config.yaml
n_layer: 16
d_model: 192
n_head: 12
n_kv_head: 4
head_dim: 32
d_mlp: 512
vocab_size: 8192
activation: "swiglu"
norm: "rmsnorm"
norm_place: "pre"
norm_eps: 1e-05
positions: "rope"
rope_base: 10000.0
rope_fraction: 1.0
qk_norm: true
attn_scale: 0.177
bias: "none"
tie_embeddings: true
parallel_block: false
init: "uniform"
init_std_qkv: 0.0408
init_std_o: 0.0051
init_std_up: 0.0408
init_std_down: 0.00442
optimizer: "adamw"
lr: 0.00348
lr_mult_o: 1.13
lr_mult_up: 1.43
beta1: 0.95
beta2: 0.99
lr_head: 0.00814
warmup_steps: 342
schedule: "cos"
final_lr_fraction: 0.03
batch_tokens: 65536
seq_len: 512
doc_mask: false
train_tokens: 380500000
steps: 5806
dataset: "wikipedia_en"
MLP neurons of a small language model. Each row is named by its layer, matrix (down: output weights) and neuron, and shows model dimensions 16-143. Each number is 200 + 30 x the weight over its row's rms, rounded and kept within 0 to 999. A neuron's up and down rows have the sign that makes its largest values positive.
Before each neuron's rows, "fires before" lists the tokens most often just after its 100 highest values on Wikipedia text that the model never trained on.

fires before: "s"
L9.down436,174,177,210,195,205,216,197,243,242,272,177,199,206,205,222,244,182,218,149,227,175,167,212,171,240,198,211,200,205,197,172,278,203,177,209,218,236,206,168,256,200,230,193,226,192,228,186,152,206,192,203,167,173,189,233,156,137,188,184,179,222,182,214,200,194,162,230,185,226,154,215,155,127,145,163,227,201,212,246,231,197,278,196,197,222,209,234,216,181,162,190,231,194,224,152,192,183,244,192,232,229,204,180,202,191,206,174,169,200,179,174,166,246,158,199,196,148,219,222,200,168,201,165,245,223,198,205,178

fires before: " ", " Pop", " the"
L13.down237,200,203,150,153,179,171,207,165,170,257,234,160,168,240,209,209,171,226,171,205,231,221,194,229,194,172,203,191,201,171,194,188,191,159,163,256,236,184,181,195,242,203,183,192,134,211,190,147,258,223,217,185,191,272,236,286,177,158,232,162,135,245,199,193,222,198,197,205,154,248,183,207,193,252,217,211,202,197,264,201,180,249,219,170,188,142,167,234,220,171,225,161,181,242,200,236,201,206,169,210,240,246,220,142,183,152,229,199,161,205,188,172,218,213,196,234,173,180,175,211,179,228,226,214,154,245,158,179

fires before: " the", ",", " with", " are", " were", " is"
L10.down510,202,226,144,245,210,177,235,181,160,220,188,204,206,200,231,185,184,216,201,224,192,254,198,207,196,216,200,165,228,244,193,181,173,207,160,165,154,202,199,185,199,216,185,95,188,209,231,167,167,200,215,243,237,203,177,171,214,250,157,214,200,209,193,202,187,241,238,205,194,166,184,192,272,260,176,202,191,219,157,209,198,182,210,210,219,139,267,235,180,183,228,218,166,196,211,213,234,221,159,227,176,171,224,186,223,181,196,180,253,192,209,191,210,209,197,261,204,220,165,132,219,175,229,163,186,287,188,259

fires before: " the", "ou"
L9.down82,191,234,196,182,211,207,205,210,185,166,191,208,235,227,208,220,246,195,198,179,180,180,229,256,250,228,177,201,170,184,197,225,174,191,214,325,189,194,180,231,196,239,201,235,176,161,147,230,189,176,156,193,196,224,232,204,146,163,219,177,196,200,218,226,208,249,193,140,183,163,207,213,195,220,192,184,221,171,179,219,198,170,224,231,182,204,156,173,281,168,192,176,204,196,208,203,192,231,167,236,205,184,262,245,157,229,268,215,188,165,178,165,199,204,142,176,213,151,219,194,281,206,205,215,207,212,161,192

fires before: "==", "===", "In", "He", "On"
L10.down420,160,187,214,249,201,188,283,178,173,198,177,234,188,129,221,218,187,152,214,192,238,225,192,192,188,199,164,199,208,187,245,191,203,206,186,269,178,209,225,164,194,201,195,308,191,215,204,148,183,240,251,156,178,186,237,243,203,205,161,202,217,173,184,193,172,200,224,183,222,205,200,185,230,165,235,161,216,174,161,163,180,167,240,218,185,230,136,152,196,206,164,219,234,217,249,221,241,186,211,210,175,221,198,263,170,191,218,247,229,245,164,219,232,229,174,204,233,223,156,189,244,213,176,183,197,292,214,214

fires before: "\n", " life"
L3.down457,160,223,230,176,254,234,228,179,184,189,165,189,142,241,214,178,189,205,151,134,288,235,223,199,190,186,174,239,162,215,184,147,235,207,232,258,102,186,172,192,187,227,206,206,205,263,239,184,195,266,179,175,175,202,199,208,191,163,237,157,182,191,201,189,197,190,165,250,197,186,216,223,181,172,235,196,180,203,156,210,175,173,221,162,185,227,166,183,226,187,225,233,188,209,210,136,201,207,218,197,172,211,172,200,154,190,187,161,131,204,232,204,220,218,154,130,174,202,161,248,171,233,208,173,221,138,223,167

fires before: "\n", "zu", " was", " is"
L9.down374,175,161,245,171,230,274,222,225,184,229,196,221,191,264,191,182,201,228,195,134,229,210,141,178,205,184,201,181,185,228,177,199,174,220,245,247,249,226,183,170,190,145,237,294,208,245,252,198,119,209,248,154,217,217,131,161,192,157,199,237,229,173,226,257,168,179,203,153,220,182,232,219,265,236,211,197,226,152,212,192,220,223,238,145,185,186,163,195,192,202,187,174,193,208,192,188,184,205,222,194,216,187,177,239,234,192,225,198,182,241,182,201,283,246,208,166,184,167,212,161,211,214,214,172,175,192,201,280

fires before: "s"
L6.down161,175,250,173,181,163,202,167,226,181,235,165,232,164,213,160,193,241,199,211,221,184,265,193,173,211,275,133,178,173,263,134,235,169,186,229,229,272,210,230,211,175,193,165,190,196,206,212,222,206,150,235,178,221,218,159,177,211,180,221,246,226,225,251,181,200,169,168,212,198,249,230,257,175,165,176,193,220,171,187,202,219,224,224,241,189,159,171,183,196,185,192,256,211,207,223,169,193,173,231,211,218,199,248,178,210,181,198,189,161,223,179,187,206,181,252,187,185,259,198,130,209,193,219,251,203,209,232,224

fires before: " ", "1", "4", "5", "6", "7"
L10.down122,206,198,181,169,177,191,171,204,222,161,176,211,210,216,247,197,252,142,156,73,291,226,242,192,168,211,222,183,153,195,204,269,212,187,193,219,185,217,225,174,221,204,223,257,200,173,219,159,177,216,207,196,196,199,194,282,215,237,249,188,179,200,221,200,194,199,191,247,188,202,182,185,234,190,204,239,216,177,236,151,204,233,253,225,178,192,215,197,225,185,206,213,186,191,201,199,240,190,229,192,210,175,233,209,192,196,234,172,149,194,232,193,233,261,235,214,230,156,236,180,213,227,211,162,192,217,207,247

fires before: " ", "1", "st"
L10.down455,203,234,166,188,171,249,148,254,228,210,173,191,202,179,204,211,195,228,160,248,152,238,253,183,216,204,126,162,212,198,223,195,189,222,168,87,223,200,239,235,222,215,253,196,208,219,157,257,199,235,231,204,240,178,261,169,175,209,196,245,222,153,150,183,232,189,234,189,211,185,176,191,213,221,265,212,168,235,219,157,217,189,173,247,155,216,197,178,169,221,236,187,209,208,247,171,193,214,192,218,184,221,160,219,231,194,184,237,222,221,177,259,139,189,166,225,170,189,203,207,202,217,216,215,239,212,209,191

fires before: " the"
L3.down402,201,196,173,210,159,177,230,210,214,221,176,260,238,164,204,191,227,240,242,230,189,250,254,230,165,250,237,165,243,166,222,179,189,198,187,243,230,197,214,134,205,232,240,266,174,175,221,241,187,186,219,170,175,205,182,196,193,177,171,254,190,166,237,282,190,237,252,243,227,207,201,203,234,220,154,136,218,182,205,192,238,244,166,219,198,158,218,206,164,199,178,214,197,177,216,217,200,216,210,144,155,261,272,200,144,178,185,229,171,182,180,204,167,206,186,189,184,173,257,245,184,207,168,269,248,187,143,195

fires before: " ", " /", " January", ":", " |"
L13.down450,234,218,246,206,211,225,220,170,156,182,216,190,222,176,248,213,135,187,225,262,142,242,167,205,247,224,195,216,191,153,166,216,150,182,230,211,188,230,171,199,226,210,180,259,206,223,174,221,216,217,258,187,198,135,195,180,204,188,214,245,236,243,243,147,165,118,218,215,184,199,194,174,184,213,234,150,137,176,200,213,199,199,184,222,214,154,202,229,205,206,127,196,242,224,241,201,182,247,187,185,178,178,231,231,179,209,183,206,200,215,218,210,155,206,195,228,220,163,191,201,233,220,234,160,190,185,222,153

fires before: "s", " |", "le", "i", "tion"
L12.down139,264,238,179,198,155,207,186,213,175,195,222,152,198,232,249,244,167,177,224,197,201,241,230,147,248,233,188,172,188,253,240,184,190,216,184,205,228,190,232,208,198,227,177,266,225,178,159,109,167,197,188,220,244,213,114,168,267,222,208,199,197,160,190,199,246,167,219,192,207,176,229,194,207,194,199,212,189,201,225,240,185,167,158,168,174,182,218,236,217,186,228,220,228,163,230,184,167,267,197,219,164,189,214,202,202,251,181,205,166,185,194,258,185,211,229,186,210,220,222,205,265,203,242,234,210,175,216,180

fires before: "==", "The", "In", "A", "==="
L7.down345,213,228,210,230,219,246,138,236,230,238,162,175,161,192,192,217,144,206,233,235,183,145,221,193,210,259,238,177,243,233,242,193,180,174,213,289,150,184,213,201,236,231,172,314,192,225,193,198,210,190,226,230,169,165,199,261,197,213,233,231,245,182,209,191,186,174,214,246,219,153,222,136,172,202,214,208,215,227,179,229,178,231,239,198,177,179,188,216,186,216,161,150,203,188,246,223,237,223,190,153,191,178,200,237,125,203,167,199,226,190,170,200,156,184,216,164,214,238,244,248,227,152,227,215,209,331,207,202

fires before: "\n", "-", "|"
L7.down200,185,202,242,226,211,172,230,158,228,193,180,191,193,211,197,163,179,221,248,180,166,233,166,184,216,215,218,207,175,205,203,195,173,225,187,295,192,220,241,157,174,207,169,216,211,198,233,205,148,195,223,215,211,218,215,197,168,127,230,215,172,141,183,212,178,215,222,157,167,241,165,248,190,141,157,221,220,226,244,195,183,202,198,208,190,190,200,176,166,153,177,219,245,185,237,196,186,144,159,157,201,221,215,231,167,204,225,155,237,254,174,232,192,232,162,216,229,206,201,142,210,215,228,251,216,218,194,187

fires before: "s", " York"
L12.down486,196,215,185,148,132,225,166,217,225,213,175,178,202,246,186,192,157,238,216,200,224,186,167,222,194,212,127,197,167,230,164,236,198,137,243,219,205,247,196,194,228,137,187,231,150,217,161,225,189,217,183,153,185,221,172,248,224,204,191,164,202,256,218,195,215,219,202,189,216,212,268,185,178,163,171,245,192,221,197,164,201,210,201,235,250,223,183,188,168,197,170,229,218,158,233,195,207,255,194,219,216,202,213,232,189,203,169,168,224,234,180,223,242,238,191,171,209,243,196,216,266,238,162,181,172,171,159,252

fires before: "0", "1", "9", " the", "2"
L10.down456,187,199,192,227,230,239,218,178,176,257,218,169,210,247,186,161,152,171,226,180,206,140,189,226,165,160,178,208,210,227,204,253,248,190,182,260,239,240,166,173,248,230,200,156,240,224,193,209,209,194,190,186,187,180,180,218,184,147,211,113,198,211,188,213,193,188,169,194,179,137,250,200,201,184,178,175,168,145,187,153,167,174,154,239,175,243,207,193,152,257,210,236,126,195,184,197,209,233,184,193,228,167,217,257,162,164,208,207,215,252,220,225,215,268,244,198,201,146,187,175,219,200,202,179,168,224,284,214

fires before: "9", "1", "4", "7", "2"
L10.down201,184,177,167,201,200,230,215,201,237,192,199,224,203,214,183,154,255,197,228,159,201,161,223,189,180,233,236,205,178,153,201,174,217,260,211,247,216,175,173,202,157,198,282,60,196,196,206,187,199,149,197,157,191,187,169,203,219,179,194,182,222,170,244,197,216,220,195,220,239,179,216,225,177,207,210,188,191,172,220,188,150,220,203,191,209,198,202,232,247,191,232,221,199,199,179,217,143,187,214,174,202,159,285,207,185,204,268,177,237,222,196,215,229,206,229,217,174,211,197,203,241,216,183,215,221,214,215,172

fires before: "ki", "s", "e"
L6.down8,191,227,236,149,209,237,219,179,225,211,226,185,196,194,221,166,218,149,228,202,209,221,226,203,135,175,185,203,199,243,202,197,250,174,207,280,216,135,219,216,170,152,161,219,182,174,195,207,171,178,226,191,191,213,209,188,176,193,207,205,218,238,225,255,202,216,222,228,194,171,156,170,255,142,181,179,218,191,218,228,153,182,165,236,237,181,236,213,265,188,165,206,169,187,147,183,192,190,180,218,214,187,231,239,215,186,216,198,239,195,167,147,163,214,182,131,156,187,138,159,179,173,191,211,178,193,185,177

fires before: ".", ",", " and"
L10.down479,161,220,206,222,192,194,233,199,227,179,209,207,153,205,220,194,111,215,164,200,162,173,168,188,183,198,220,188,170,196,189,176,159,221,192,193,189,187,184,246,198,169,173,159,245,197,205,206,224,186,190,270,144,221,187,195,147,230,167,154,251,196,162,207,169,208,216,228,200,174,276,159,193,233,144,172,199,204,228,226,212,170,191,224,205,203,252,225,230,255,206,235,142,179,197,239,207,196,160,179,237,221,197,211,211,165,198,163,153,178,227,208,170,180,206,226,233,181,201,216,156,209,181,167,176,133,208,159

fires before: "\n", ")", ":", " "
L13.down2,199,166,183,241,173,157,199,203,217,157,194,213,231,183,201,188,195,209,179,196,179,223,220,184,287,239,221,257,271,153,255,211,169,214,184,206,132,181,230,194,221,247,181,186,161,200,190,200,206,209,193,162,225,225,221,220,195,191,188,212,181,216,157,255,187,188,203,211,195,208,265,213,226,188,193,165,200,151,225,186,230,258,176,254,173,240,185,173,194,191,198,194,210,177,243,233,224,195,178,229,265,158,148,221,177,171,220,203,187,239,213,206,191,184,211,176,231,188,224,159,213,186,158,150,211,206,169,182

fires before: "s", " the"
L12.down199,228,213,239,224,188,174,196,209,202,228,199,177,185,222,183,154,179,202,188,198,273,195,220,161,217,210,230,198,196,259,151,137,144,211,194,205,186,202,227,231,241,203,194,219,224,170,209,170,145,215,171,182,216,245,186,200,148,260,183,203,178,186,233,147,188,225,197,187,174,190,216,191,188,250,193,234,259,185,193,176,187,188,65,244,247,248,248,186,143,217,218,219,169,189,216,224,201,263,137,161,195,162,209,189,222,189,185,208,190,215,200,254,247,235,175,217,232,201,234,223,202,182,176,184,227,238,198,146

fires before: "0", ":", " (", "1", "2"
L12.down209,156,189,212,199,119,193,214,226,137,172,193,165,189,209,151,218,237,269,208,244,201,204,201,217,230,222,189,218,249,186,195,227,168,164,145,141,184,161,177,215,207,219,184,144,228,203,194,265,178,185,209,225,198,189,252,217,197,276,156,196,194,231,186,252,227,197,229,205,168,183,195,168,183,201,217,208,195,197,161,154,200,188,266,217,172,214,214,188,225,223,217,202,150,248,222,157,141,195,213,190,217,170,234,237,229,228,241,202,174,207,208,199,157,166,187,216,202,211,223,180,200,191,231,245,184,193,182,157

fires before: "0", "1"
L13.down414,167,153,216,170,198,213,157,226,205,213,168,207,161,196,213,173,207,208,182,182,238,205,229,210,260,187,185,220,251,226,158,216,207,201,192,219,200,201,180,212,244,203,123,231,225,203,203,255,152,220,278,140,159,178,191,280,141,235,165,177,163,204,216,175,189,172,192,230,221,250,230,183,194,255,165,200,137,212,162,220,225,221,175,153,183,257,254,200,226,196,191,164,189,255,212,215,217,228,242,192,273,252,198,179,193,192,180,235,208,187,231,179,150,175,202,214,206,222,218,208,176,250,235,187,188,209,143,207

fires before: "0", "2", "1", "3", "5", "4"
L10.down493,252,238,154,156,263,153,297,194,189,163,154,224,186,155,185,172,175,206,204,192,168,201,227,201,216,142,230,239,224,184,161,222,210,167,188,246,229,198,178,200,180,213,162,112,170,211,216,180,205,239,227,205,184,270,227,208,194,164,260,264,253,168,161,195,245,197,235,227,194,214,192,220,187,178,195,205,231,169,181,215,223,200,170,199,211,182,170,247,222,200,213,215,159,237,220,227,244,255,141,240,187,193,211,234,197,201,168,163,202,203,230,204,187,242,166,212,200,213,207,162,193,201,169,154,179,238,183,219

fires before: " is", " was", " (", " a"
L13.down184,163,242,261,143,207,196,172,191,234,210,213,271,205,178,187,183,185,235,159,210,154,252,175,189,232,187,229,186,223,181,193,186,213,169,198,238,215,179,176,225,192,239,227,255,217,207,178,171,226,186,229,175,191,203,225,196,246,191,193,183,233,256,201,195,192,255,206,219,213,170,180,182,155,199,197,176,158,193,130,177,193,211,216,143,192,187,197,200,166,224,199,188,184,234,231,209,230,212,199,172,118,215,207,161,238,200,222,160,239,168,179,180,214,231,185,220,153,229,189,185,192,261,162,208,205,192,203,184

fires before: "1", "2"
L13.down243,226,156,211,212,229,206,154,221,203,173,218,178,148,217,159,165,196,228,236,206,178,154,215,147,245,166,191,158,182,168,199,195,192,175,186,211,243,211,177,179,154,198,217,222,231,166,213,188,195,177,231,174,161,188,200,213,197,169,197,199,240,239,230,201,217,198,194,175,191,185,202,219,206,193,247,194,174,173,145,175,182,159,258,191,193,223,253,214,188,181,267,208,179,147,228,232,234,190,199,110,209,158,186,205,174,155,211,195,216,211,271,172,168,184,186,235,168,179,182,131,227,165,192,181,211,250,204,222

fires before: " as", "\n", "d", " –", "ed", " ("
L7.down41,220,156,203,210,203,185,189,224,246,216,134,186,198,142,199,250,155,162,190,183,185,194,208,168,150,184,257,213,213,215,178,194,156,223,214,253,199,228,221,269,152,169,235,275,222,236,218,199,177,204,173,217,229,193,194,215,181,182,182,167,173,153,232,232,193,243,273,162,173,159,185,184,215,223,189,230,208,190,161,156,205,172,183,166,206,170,210,234,162,225,155,183,168,184,292,147,162,191,200,231,220,172,193,195,191,206,164,173,175,196,238,189,186,250,228,141,225,226,199,222,215,267,191,178,231,208,202,229

fires before: "9", "8", "1", "7"
L13.down154,218,223,187,242,171,185,177,130,191,168,232,217,200,193,225,191,218,192,141,245,145,173,193,179,222,218,233,235,223,218,230,186,185,176,194,120,219,186,176,177,184,206,186,125,177,192,198,188,166,182,213,194,259,210,219,227,219,166,231,180,204,208,171,205,204,177,197,183,169,200,213,182,197,223,252,241,134,144,188,205,170,202,233,143,208,208,178,200,214,240,157,205,151,189,208,192,216,208,196,201,146,182,196,232,191,224,177,198,205,170,222,167,175,118,163,206,188,179,177,214,156,169,188,164,233,147,171,210